Weights of a small GPT-style language model, trained from scratch on English Wikipedia: 15 layers, MLP 896 tanh GELU.
MLP neurons of a small language model. Each row is named by its layer, matrix (up: input weights) and neuron, and shows model dimensions 64-159. Each number is 128 + 24 x the weight over its row's rms, rounded and kept within 0 to 255. Numbers have three digits each.
After each neuron's rows, "fires after" lists the tokens most often just before its 100 highest values on Wikipedia text that the model never trained on.

L4.up686:147155147073097109094099156154116132123115152127125163118121126141090098075086131138102113084112150165134097110131125159089117113171130170176095107125118124132114167136135144163078147121147121106132150126147118152101144170078140094099118113112136132136114116105152138138121113118103142106
fires after: ",", " in", " be", " "

L2.up472:158107155121141112120165126114160116151134107123139142111106136094130146131085135112112103110133104134150164075116106157167117102117135123117188156167101156092125160145168198100092160153155132146086071126125158160159104112108113146115125088125117111110085117107139113127182091121117117147
fires after: "\n", " ", " ("

L9.up79:109151087103173135130146146126170128150122146111132122147142173138117127117062126105127125093089106167158115089139109113138105139122118155124132155095123185086119133118102155153120135139126097111146109173144127096125148107134166138143119167137071089102136135106171079138120075123161164134
fires after: " was", "-", " is", "s", " ", "c"

L7.up505:109104129101127139092149120123152136138116132117148171120088166158096155145141123074123078135097113138127118128146159120121146084108102152168100157067128176136127125153140126098129111146083120149144067104124120161170121120118065107172125148111174145140141116108139139140155155135130132119
fires after: " mo", " city", " Mo", "i", " mi", "ki"

L9.up860:146170152155110150171137090140176129169091071132128130182134147127135115097085134129110114129101079101122092120128100135168110112092109172084164147122146140130127091156125139133123137097156149129115111140138172140150145136123123108141148122153160128143065103091136125150111156122121134157
fires after: ".", " h", "•", " Th", "our", " |"

L4.up3:077123139093093096129148122131144137168103131166149121112123154104121086122145180130123111115127192100140124109167113136079115129129110130092136124131152144117115124097151134095132129104107098123107133127101139125116133137125154099107102149113119088121125158069131137116096049080137123125
fires after: "d", " for", " over", " under", " (", " at"

L3.up43:101108131115132134123111127090113092149127104148142112111120124104129114094112204164142118134103083159153129170133131147154131084098139157151069136131117118139164122117125122130152155133133135102114137105104109113126142131153134099153134136119151111135114137134142148124087112150121114121
fires after: "-", "–", "20", "–19", "18", "---|---|---|---|"

L3.up253:182171125091096158105169124073133135137101127110090125187137141122123115156105163142142129153123136108170095106136131184156148129123136172176139137171159128153129132116136132143127115136110112130173154150115149134120086119123116130062127124105131124146137142128116129143151097130166149112
fires after: " the", " is", " a", " The", "ver", " "

L3.up29:112166160125132115118138091103123083146116141130157149133132057133108105111131099147120138109112147109149134145134110130125120084121099118182112140147131131116105133145123127130119169119106162098154106183150103146148105171130099132149126117108132128111170154094099161135149133133144138098
fires after: " ", " F", " f", " 1", " co", " |"

L4.up92:146096122145134120111118147159119169108117130154154120126141125101104108187141116117106148131138146118137122119149161161139144132107080115116101150162149098098157129107162065172164135130127122146158162133112111120194138107113139128148159127122164116080098140147124137161108095131125118130
fires after: " I", " U", "U", "r", "ri", " Ya"

L4.up95:113163169120114129166149132093168128146128141155133154149133127153090125094134141134134135126105118105093117112131140142127157162151111136100152112137152149129117103143124116156127141077078154118159149155127095173179140114101127114138132118151124125133157148118123129086137123119128092091
fires after: ".", ",", "ra", "ho", "o"

L10.up494:092136120137180079114105141144092088131133133137118109079102076109103157118137109161115120149101099122111133122136104149130123137114169126148203161148151108135112124114128109109151138174156125106094140124142123144123104111128140136095117157115138119102165144141148117154137106102125152174
fires after: " ", ".", "ra", "-", "\n"

L3.up594:135099107100093088127139183147124135150135157156139171125111129124144138110102138135138124086121136172147152098114143106105091119156107095149144141103151120124139155153126165159152151138132128114107158111160099119130132144141072146108150074079093141087132063134119146170144126108080097139
fires after: " ", " (", " $", " \""

L9.up87:154126123179115128100135136136122088149138121119158118143102074099119105167118135118127119125116162141143163121117130108127127175122086158145149125122118122129123097139143111113135113129088130134139119160145161191118179139088136092159119102143155114119152124110118130137168139096126107099
fires after: "ad", " Ad", "---|---|---|---|", " Total", " 17"

L9.up653:124122110141129139115161059098123101133130164154121126128109128127084139134132143105141168129090114092124138138092139141122149087174127111126185133140114146128121106172120132132154126108096127089140146120150082167105156149143154140095133099126091111114138128133099127122137116138134099129
fires after: " Ro", "-", "co", "–", " Ca", "ro"

L7.up430:117121157129101158156156136126110139120085092121140128114169128122134145079105141137146134101111097189164120091133153103089137144146138145160065139124111108096129131146145105120096120131138077158126138105122142112110121138152146124128115093157159111109087095122130091129111100125120146094
fires after: " in", " In", "ly", " re", " and"

L4.up678:124136128138099151128159147091110129156116102148118093168080119112111111169125100126144169122133129141122123139100141146060153111134089077108124152130128182105115109142149125133120093158125144122092126122101118142077100129139124133161114121134147124107107152143129103133112073112125152165
fires after: " ", "W", "E", " C", " under", ")"

L7.up837:107116108147121096134104148100183101099136131126155131114105112156113110162100118117115126131104117119158152116156138093137072120164136103097144127175164117121169088119162122121159137107152147131114121125146161134115138108135146120090076153159128143105121143139119121138134123119136131051
fires after: " J", " K", " D", " d", "an", "z"

L7.up442:094143109084158077101167128153112092189129161150119154161115117143088115179153145107143180070126146140127144161092139120096128143113087136135087143137141123125132100121127123150167110087141105142143140173091115128144113120135111135145131103121138107136098117117117117138084143152126127153
fires after: " I", " O", " U", " of", " New", " United"

L9.up41:113126138160111107117128159121143096145158121087115146152136123126119132087122104109096093111129082132127123157134093124111118127140156170123134144104173130091124134111157144103096109127115112104162103102118127139173148114129123124115116171166095185098141120158109118118096128106167129174
fires after: "ten", "le", " Li", "min", "n", "all"

L12.up225:119141146144129141166155114103130143135173201119108123142151071129130123146108163123089155150102141084132145165131181149167138134192125125149143097152126161120092130131133118121112148102126146120146133140157142162116067108123153142077057112086135138130142148123149140115149127093104124142
fires after: " for", " the", " a", " and", " of", " in"

L7.up602:097147157121172146129126094140083121142124116124145133142099144144115120085107155114151100150098110156111160128168107123120114164157155123151106104163099121173135125103131145136172153134144127108139143143131132107154098121135101126079123099126110094157156139150097119112141145107099170133
fires after: "\n", " ", " Ra", "ra"

L7.up167:076126098119137089102147111158135160158110120108081135108115103135120115158120133146168188135133088143121135133146145123155121118125138143112132122100163137149104147161137172103150151104106080162107130118141168135162173101137139126128141115181097137150087136123084129099126110098068093116
fires after: "n", "y", "or", "en", "t"

L7.up773:072152135119172143122162107106162116140090126173105107102114165110138102128145124160139110182100125155109166133150133115129106132119133139141144094098166112125165134145160162102151173101122086110142122194118142116083156119119116118094131129108172125104118116136108072129124153136162142138
fires after: ".", "hi", "w", " S", "ol"

L4.up473:138138102115115118115110158121114154144111158119097090127112095156151133130108143122131174120119109148120129145143154132135139117127132134169086096085113128130127112115155102079090152145097133090146128168128136142096151118114139151074171112124141159111103134116129144078138148113109096098
fires after: " N", "N", " do", "n", "s", " 0"

L4.up263:128164102141157141111087146108127142118141155094129142132178141108141117167110154101133125108103169111129102119083114096129131122131108107147171160102102103128114140133150124085155139137101126116124175115141103152152103121144112112098136086062109138164132129075181151116116144154118137136
fires after: ",", " ", " in", "|"

L7.up232:139149164127140128171102087118139132171140128118106127129158153152111127151130090118138120130148102120122119097099131113089139127181141132093123093062127127148150134127119118111111126140122160106153142121090093125174146153151135133104139071117133083150131117124123109067131139156138127118
fires after: "b", "p", " |", " de", "S", "ro"

L3.up260:138120114125129133132115124122160154174146125134155082149150108141125151140122131137105082116089133098102102096141100127120098155105093100125119139118153125173138118158107132121119139108131146153120111139103118148122199077153106119134189096091130094119122118149150120139153101135130090110
fires after: ".", " (", ":", " |", ";", " 1"

L9.up548:090128085159115135104163141107109130162114152112125121101116125092065129142101117116128154123104082175129103150139174162160125160159117093160080100151128109109145130116128147183094141133103124104147137088135135143121188119126160126153143105129166122141129125103074093097140104089158109142
fires after: "s", " P", "c", "E", "P", "C"

L10.up36:127121142132166102116127105089111112112121159188163119123123124110100123119114102095130175114067151105115134132102128129153140129120126139172144148106141160100142110139143110138135097077172114102156115172131103145102157122177105137153167093150106134193104085118146132137093115123128152117
fires after: " re", " co", "-", "–", " in", "B"

L3.up627:160126178162129147121141130122152120149109065143161123126140097139133137097125139125113124113103135129150109126124108139152105149140116161116149137130160105161151118141139105096156161133130110118135130099129135177144130144102127178181098123130149096135128110175115168163156124135164133144
fires after: " ", " de", "ho", "s", " Pri", "ri"

L4.up72:111166131149118162084117150127152157167138096156156115171131133090113173131144147121099162095117142110118136116161103101117117167126145105113139141102137155183140107107142126102103172155091171157158103140137095118112163159137137107089116106115123095128128150062160132103164105119130133102
fires after: ",", ":", " and", " (", " was", " "

L10.up725:102105143115172123085129134172143168121112137175122149129151108119121124102114106148086110152116152077105130126128184122102172165116175141133137100163102108115087127120121095131135188159119150116180130142114069098136157156097151142104118124112146115122094097149140119144134119138089114116
fires after: "vo", "ra", " Ro", " Ho", " Ra"

L4.up525:136133102147144116136138165137135118150109193113105092115123132114140144137114133167115141121138117131119142096112111114129107110108156100141118160097143147117181163105138109137090126167091081123103089179117117124095123099158156143147125144128110090098105117131090152145132133117146143092
fires after: "s", "st", "History", "n", " W", "ion"

L4.up704:078135143088125136107095151094113111128142161082098162150097182094105169137159083105094141121140098099140097156129160151091145120149161130110111097120144106172128112188106076149128129144110133162148150147110142120138121126110071115123121111131154183112169153087110124142148135099103140128
fires after: " mo", " c", " mi", " tr"

L3.up177:100101112128132110141143132128148145132165086098139100151095133092139127161138139129154140115126137136143165094130177148167086097131124127103079127151155123109099076148095135131173143109108168190166117145117152173137163115102117125081138103151129111121136131129169160109130093107108168121
fires after: " the", " (", ",", "|", " in"

L10.up652:126114141106118119127119146186162106137117099120127145147176120129111106092113164119116110118095108089095174124091111162096102114148141150108170065136151098121126101137119115133103131144075160104134136142136115101141109144150125112114151132159114188131119080154113168128146148136135123140
fires after: " Ra", "le", "e", "all", "re", " N"

L3.up714:088125109137150166151149112124206157151160100150128153122105143165173124140122111151121111121139144114116123101139126170143143120075149107165132129158112117113124127148119147091175154109102118099162129115128112140099098098113109124134133144138109158137126123114155121127154170129103145163
fires after: " ", "im", "ver", " a", "al", "ex"

L4.up702:105130159100121125114117139150146117132112126140153095119125145166119132108095120149156138165066122137127148085173101172118122128159140155113175106116165095135161095136104129124147164142155129106123159123195134126169138114101079130104149065118133134066116127105135115140143107111160123126
fires after: "\n", " (", " \"", ".", "—", ","

L4.up441:113110088153085163144142130121132135115092114115109166171155137142110119096133123145128128110140133109114131103149140144116105100102077152175206150138118066167132114133151141108153082117104091172102103174135154108140100122128104133153146135136118114122121128155152115184128169090085120099
fires after: " the", " a", " in", " |", " East", "on"

L4.up8:110124117114128134164077146145121137118117149169092177127146108150099101151159151148091131117170108124140117118080160095132116145105075118117156165143093123120161130116106113143133143124129124160100168116117130115096156135117126154142124083127152109147139164125137143117104130179146118135
fires after: " Com", " 19", "ur", "m", " New", " Al"

L4.up681:131080193126140169125138129127092135096113106129148143141107131145126149131164142149172099152140144084119114160122075079117110103183090121128143128109147178113117139121123110115130154102156091177120100099094096129137136170162124089136069109137077153108172141098149110154146154120113133144
fires after: " |", " the", " and", " The", ","

L3.up61:142059103122128063140171103108157125123113114149137121108165102125146116124119116124163210074096157104148108151139099151130116105184150121112127112150126110099142145147168158116164111122158192142116113132132103134115138164170168100151116119102111177157109074152116131106148112125114139149
fires after: " ", " con", "ve", "te", "t"

L3.up80:123163126104120142104101142090064146124124129135119125123092119068186113098150132146147157134114097146151137114134119129139130119172136142086124112120124154116143158135120130134125115096160124139153142125097135128166154152157109105098102125117082135163111105120085112147135167124130135160
fires after: " b", " h", " co", " re", " f", "ft"

L9.up624:088132122131150135146128121165196128083126134120129097139087158112148166113125132158135135134122136101150106166150106126112137123129104118125109124138137168151122149159058100105179168120145161178127150117117117137107115099138136120104144105152138138102124142096136119117135131094179163150
fires after: ",", " the", " and", " but"

L3.up555:111099151116138132102103156149151126171143168130129139133151103125116154097145132163135100108111141060124135130152146131087145172111164108117164168099137147118137129130124151137103147097138097145115118117123127099104124161146155128135164164093090098119119118111130138136172108143105096107
fires after: " ", " (", "\"", " |", " 1"

L4.up620:101145121159117148117124080096124120157116064132176107107154126105123150142143158132142166096127122116128129171154129108110118098098150088083127140128094137123138102157161131112125144140132157108110103157119111117156143112136134081172102145123111110113146162072102174117159140104148110104
fires after: " ", " c", " b", " w", " g"

L4.up55:113167168146110128163120130114128148165132162142163115120142108111117138097178119174140137117126175099162145104147130156143136147116105146119135156121099103176152123152113114152148125106116130076157131134140136196134108115146117082151125126121137112107068151121096121162132104105149142144
fires after: " f", "ho", "ra", "o", "F", " to"

L10.up14:133163142150161174149088081189133159156186106149147150142131141115101145118116096144138111104134150089138175146126148178126114127127128117080104139157153132125109160132148134123126105175117112143112105180127125132116101131196088140127144130106110115135117077138108154130128118122173156164
fires after: " M", " J", " E", " V", " ", " Ad"

L4.up85:147113130113164106141140129109179106148081101086149122196106138114114140152153099131119102113097109113152151123122074125105154126146097151167152104122179179108105093149111152152142138115144130095149130124126134134135132162110096158138063133120109076130163180134097177149128121143130118145
fires after: " ca", " de", "c", " "

L3.up621:128121142113131144168121127173150123147146102134111161128101144139098088120130150121092129136149093128143133082118179104089130101162142110122085165158141144128125113151146131146142116146078074133115182095150154164146149152138114112090119113104116118141107130107155152130130119114107141166
fires after: " S", " P", " Vi", " J", "y", " K"

L7.up635:147126137121153137137132146136115090116111130162171105130157100152122141102150120123166132113091091163118119089164143148119120122136118111190195168117137134121107141125099104140111174145134121107145105118115089093110140138176106152106126062087138161129113158189116124108143102119134118137
fires after: " ", " 19", " in", " (", "-"

L10.up321:107138139096149164136106103105120111125131089103113159128133142115145133118149162181093144151116101146132156147145112128112120155108094154175138160126113135137138138129126121119153133103169146132115074194149072107136112122107095141133088090157064114124122101143141099131149115112151147133
fires after: " Pa", " the", " a", "\n", " mi", ";"

L12.up528:150160150142118120169102104104134102143148128111192110136104102117137136154107153134104084120131166123098136131108132100104103123165166151113084144091171109090129096160156140116132144083111126086177142125114147169102089139139099121089128154157082132143118104111169112103110109116129116138
fires after: " ", ".", " (", "\"", "==", " a"

L7.up576:126086140097155131094124112132135138119108148092077105126158126148073121168136133096076115145131137151146119114132169108137135124076114133112133146159146082142081123109138122144131124149133113143141174140096096142089151169100111116118157154145104124138141107179109129106151106148128133147
fires after: "re", "or", "ho", "ri", "b", "ro"

L11.up31:122133175130111123111133145102162130136143099146132156130119147143106129146133104151132118085122120076141144133082092131104168104125154134117128137112124125131164118126127159110138145149141117143168118072108142100141138112100102129160129091113113134143080100113129171131125124134106159144
fires after: "\n", " Al", " of", ".", " the", "th"

L4.up246:109149145148115119128130143139151165130120103127165090123101128163071147108108153100096165115110126110144137130126122147136167155093109115140123130112125114144098137168105138132109125145084054104089153155124139147096149140150143165132119074156119132091151107167149122145132115106082138139
fires after: " ", " at", " ex", "at"

L11.up697:103157090094149097165158130136145140141114095089110127123123131118128120101148090087108181132101106147105128124102157150138114164131098119139153115083129113154076135111124140131163142112100136091144169164141107167160171087123123083116113117083134139140113129138096136146175097148171147172
fires after: "==", "-", "c", "g", " P", " ma"

L3.up665:141115156113151119140158144117097086085115132156140117150129114100149140175105136168124081125110076107112110118149146160130132103086131066139100144108139125080133112115121121136115111112129129128102135129129146141126102163143160091145118112137141092099091109100120144117151103134094095136
fires after: "-", "s", "–", "/", "'"

L10.up859:092165121106095119108140126096115126151110131112148130147144132099154115110127168069138072099153135160136136117114121094162132121150105128149121182128136143133133084146174090093123118139091155116159131149100150133124079129119155109108127107129096117131126165144146121174144140133083162170
fires after: " the", ",", " in", " from"

L11.up224:138135116128157113130141148158132152148088122124136117114135129122134178142078104125159094100106136157116133156173089127138128110121106112185113115194128110103146067165122138112126164141145082146138122141105075144176135124118136104120128104150123119106162152161106145123135148122087110101
fires after: "\n", "mp", " co", "c", " ", " c"

L11.up611:100097130158182139140126110110164113106137117077093134113114115141083154114146149110149103125120103111120107118116126163117138189136141150107150113119111111133117103131138163144114125139160117103075124118145090124108131136135145141103136170129097136107111091159138128094136137148128132170
fires after: "e", "le", "ri", "li", " Le", "re"

L11.up660:144121156131104095129145110124128150114131125137177161182131121138124066111102117166151103134137100101155129160094122080123154112128119143126126109163102142137116170129136115113122090152081133150126129150129170142132120121166122133109107139109110097097143102155130133111125077124132142109
fires after: "te", " E", "e", "E", "ü", " M"

L7.up769:115133137097092109148082138099177112147143140100111118162144146165172124143094094082099147161121180146127112136104086127130111120135136128119116155131130164129110130088090135114133094137128101142148140169120092135147115110123101129116148134125087133110113108153137130078117141134142132126
fires after: " ", " w", " V", "-"

L10.up57:127094162137154116114117130105119106137101160130125132133128120125141132134135145113143161139128118161117126104143128162140094121112142126114165164096112133121088147128137138105119128115143175125112123119146150162100144105142137148109118138126084122129105154135100150104159107172129136159
fires after: " 19", " 18", " ", " in", " c", " 15"

L4.up74:139132141081155090070102156085165094116124134179158166126124131087169106110107134107123115130133136099155136122124143139145104111140132100111141128146156137127125103121128127114082122147126148160125121123133188175163114170096196110148104106113121126166111119102125146137167089108119135101
fires after: " D", " G", " F", " Ch", " K", " H"

L7.up217:096125151129134153134135096108135142134113131159147098115114165112132124135133126110084135159127123119137147063123120132173136151125074124131154148123171118122125126161132145055122117154109100106125108114149189150092145097118123136109108112145122128115096129140183107132165132131099132133
fires after: ".", ":", " \"", "we", " Th", " ("

L7.up704:084137184091138152150117114139090112144121124163129116127137105090139102123091127169133116165123154131110135137161116115103118054148132109117099158135106107150087131107143118115139101143136127101134120120143137112140133134151137089145146145127112086159127165144152156127141130115127151131
fires after: "d", "f", " in", " tr", " m", " f"

L3.up74:131153149076108104142162119124126105163113126096169190131133104113103114150128115122161145109154079151166144113129139134181132097147099117125175139151131150101152135137125128126097125127139174067136129133146082138132145159105107094079125114063091144130140135148135152119104134141132092103
fires after: " ", " F", " −", " +", " ("

L4.up413:144115155121139152126152135121145159132140114119136129134090128125161127119159092169118136072106124121127083186159112082108156116131077124092134160085080128109133080133099091156123154106141128129138118104119155157165151136095121089140152143145143128106142122128168123137114148146104115123
fires after: " h", " the", " Th", "s"

L7.up531:117159125171140130172139134086111158143142130158119129152147115126150126070143112169140164140089107098122164155088109141124103101147167110141117163176141121125132133137103144118107126129107168164143127132120123119159172146080103130084122158150116148145180096121114112114133123094178113147
fires after: " b", " c", " st", " f", " B"

L11.up559:138116148146131157165102099122063111134100131106149096140117106122125122131140110122117133102111135084107109114128133122063142117100095113152152113143121135168113113130129102097135124114114126154123133131136115111133157159123152127134083138136145082169149167070113143183178146150180133100
fires after: "ad", "d", " Ad", " mo", "g"

L4.up17:091155085147154133140156121142148134139107142140102144116164144087137138159153119140142124145132103040137143111121103142101158073157100148136134138107113083153166096110111130112155122120076173083163094125133135138123195087122143151143115100130124115154123124124148162138159137140098137143
fires after: " the", " The", "th", "ri", " po"

L10.up755:101092147119151096142114145101146132125114146147130074154110125135126161123081170114104090124112117155147160120086123148114168067090131088114095178113112099176095143129132151127101124112156147104114131133157163105116146149128101077111124107079165132113118136154153179159113097117119109115
fires after: " on", "–", ":", "-", "al", " 19"

L4.up181:123115108169128143145131103163170138113139123118136114100189165150099118116095154127140139082145144128131124131155119134101101124150098155139139123172112114122098107122122164112146145088094146136131115171146122135099128080146151116153118101116135146124151119124161116104190140117089149128
fires after: " ", " con", " a", " an", " An"

L11.up391:103103134125128109104201141126167173158121167128147114114103116131148125145066108092138145099168131122157113083119118131133131097104129132158087153123135136144144143143133154103082088111118118186148115119122131166112159142114141115114113081122156121116123158154092161160106177119160129141
fires after: " ", " st", "c", " in", " P", "s"

L4.up696:127111167107144137100140122098106137102101126153161163106119113115116099115152149146111115125134132122141092124163129148124108131147142116088120133115133132124135089145122130142160116136173142129148102094106097170143107138110110152117117153148084126165145086123140134133115133157147151117
fires after: " h", " out", "B", " w", " B", " b"

L9.up6:124097173129116141071153124127144150140118131117156160120115082125178143144142115123137160141134140151119116131103080129155132123129100140128125157124124145137113138115148130130118145119132108123102152089162115142183115161135140122112161158142117102122146165137083110153138170104148113118
fires after: "c", " as", "s", " a", ")"

L2.up888:142133069131119166141138112100137102147135111147138141162132120158140130076116127108147154095154107126132159121107110146147122124107136111152185114122138138105093098153167055107138142116139123086099129147103106173086123131128134092117105115156157076148081131111102109113151078099120104142
fires after: "\n", ".", "ly", " (", " on", " In"

L2.up3:126141151143140109134121147130100168147124146122145126128065158113120172138140150087107086137157159139090140120124154096160136154126086176142109130173144157081121085145168109120118151127173088118128119142080108159152144133155110148148139138135190081156149200088115126150109136108122081154
fires after: "\n", " ", "==", " Ja"

L3.up636:107122112157130120112140111053086157147098151146136116118106114090180167083100105103118140160109118132138115152083152116167137113108091103111120105112146164098111138153131134096155138113122181181136127138162149152182141177114115099121072114160079136151149129134118149135143123129135128096
fires after: " re", "d", " to", " ex", " co", "our"

L3.up734:111131080127149141112118124149109110155112122135106113145132112147135119165137159108119131075111140110157124132134139107124148155180146109144136112137135116146163166159079140089112141115144147169088134145110155149162116189159137132086128125127158128115101076126115106125112124145129135148
fires after: " Ra", " Re", " qu", " Ro", " re", " gr"

L7.up281:134179103146144127136136123081117153157110108113112136096138144131112115141093107155192123134158131150116116116139147066095163150157102095127137150124143124142145120146087142122090097144128151115146119133070111146124136139130142112136152142125121133111083165086105135103137107110110115118
fires after: "s", "p", "b", "op", "al"

L3.up282:111143107140126130100104105091166128136127153111150159160097123097119119146108120120141188110096113105157126145124114134145101085117121099145122148146138119158093153101140113106100124153144119163171159185124141159121191133117159126125096118141098078153107111155118147139148111120093121112
fires after: " ", " D", " G", " F", " St", " K"

L3.up96:130122080089102111126118120073140116114127114136112131155096125123116150150157076102123100108123101138121135090111113173181112104135088143181114130127085184159128122160137150092105134140148125095129134142101114150123109124145109109128108114162137086150138134149082107153147085108126093169
fires after: ".", "\n", ")", "i", "l", "ate"

L10.up668:094132160170157140133124147124112084148063115128114111134173156105118114101124154146165152113142144137113178125138144100123072088134123175127155154123113149114146127135138107115130070147180140192130126139129158153147102127149121145095116121134146124159097117152123133172174110201129163112
fires after: " In", " in", "d", "th", " B"

L4.up515:137118145086136137130150169129143124114127093167133102118124107121125093105096134157149157130109133141153111111096089138102116113173094119091097134113123118131159187118079115171107110128148105122119139120153163145127142089130117136132106132137117166141109154179150121130146140082113154084
fires after: " in", "st", "d", "F", " In"

L2.up114:088157144095125104144128148143127182102113123133128123094094138130126137102135159140145135104115138108130117117120142113140142139163174152123139139116175189128092156148103109148103130138143143129118095161125135135110100160144110104100124102118178130154115109134091098105116118104131175136
fires after: "\n", " is", "-", " be", " was", " "

L3.up853:147097133125129148127115088080047114135113165137109148135146142170157109132114111088152138163101127108124107156136144081098174130133163150141150096158150132122158129170114108081095125122140113139094182128143111183123172145169135164123139168139097121130134078139123113165176149158138136096
fires after: " re", " lo", "R", "re", " ", " Re"

L2.up865:126114126124138140163124127137109161124137124112088107104108119175091059137079135120120113127128170174110158142142093137105110135140115133125146177109148092137099175133108187161120168151144126101168105129126120162137133132129172172136151135138121109157112131106100133145135111153108104111
fires after: " ", " in"

L11.up267:116159123125171118106093104112136112133161165138142105138126150141109120117121089130109167088110134098117145141138137152142122129143115094093169137154112100129106131127137064125106139106149116104130170169144117107118171135169160126184146155097123149155148098106100141123161091096114154118
fires after: " ", " Sa", " E"

L11.up135:145117108126100107150111140074154132175140155122106147070105095090094115084115091134126107094132134094182093116079139134114147150160155122145131119125117172185124137150153127116141136131139134151134127149126150146116149161106137112124154147092133097146118125117107157132114102159146132144
fires after: " G", " B", ",", " ", "00"

L3.up850:117128111099070115139131126168158118133139114167139094126181108108093115165117116114100103108153112083154148111165116125111112133107118104156174142162156163139105123116151129139129137133099152132115078129083118155158192125142143132153137081105141122132122100099159107104146097121132087102
fires after: " ", " ("

L11.up175:159142116104127102111172131156095171147161175136139160128144127174131097121135123147112125126076132162146128115125118069123142130124118132164073107109104131117037131140117107117121153147144133133154105133151149154152127137191107107103145087113076151142144124110154110146113141129142172121
fires after: " ", " f", " de", " S", " P", " in"

L9.up560:154126145141137133123128166131130137151143143125161173117199104124110128167090144156159146075142093125133134125152094149096079110157142107145139147113109122104112134138114135148100122162108121135118101104144132156115112118185129105111116155122095118151164142111100176147162130086140096113
fires after: " ", " c", " Ga", " C", "se", "ga"

L10.up795:125119095183130159104105128178117181161107153105162116114144152136106155128087123119139149128151131128089174111164135121133098101152119082159128126101171125143165138129082186122112121111125091089133159114145162134096162100156166148120133105102158117108154123115116166118130118106118115137
fires after: " ", "T", " T", " an", "ting"

L3.up344:124152117166139143130123187072140130138119111110126132129147078096132129106080110094157130129151125139149140115102149100103144136122144141137089154135114156129180097152166125105151114154128104139095122143104139155146103135105151151098123144143142122138118111129129122135125139124111129140
fires after: " in", "st", "re", "ru", " In", "c"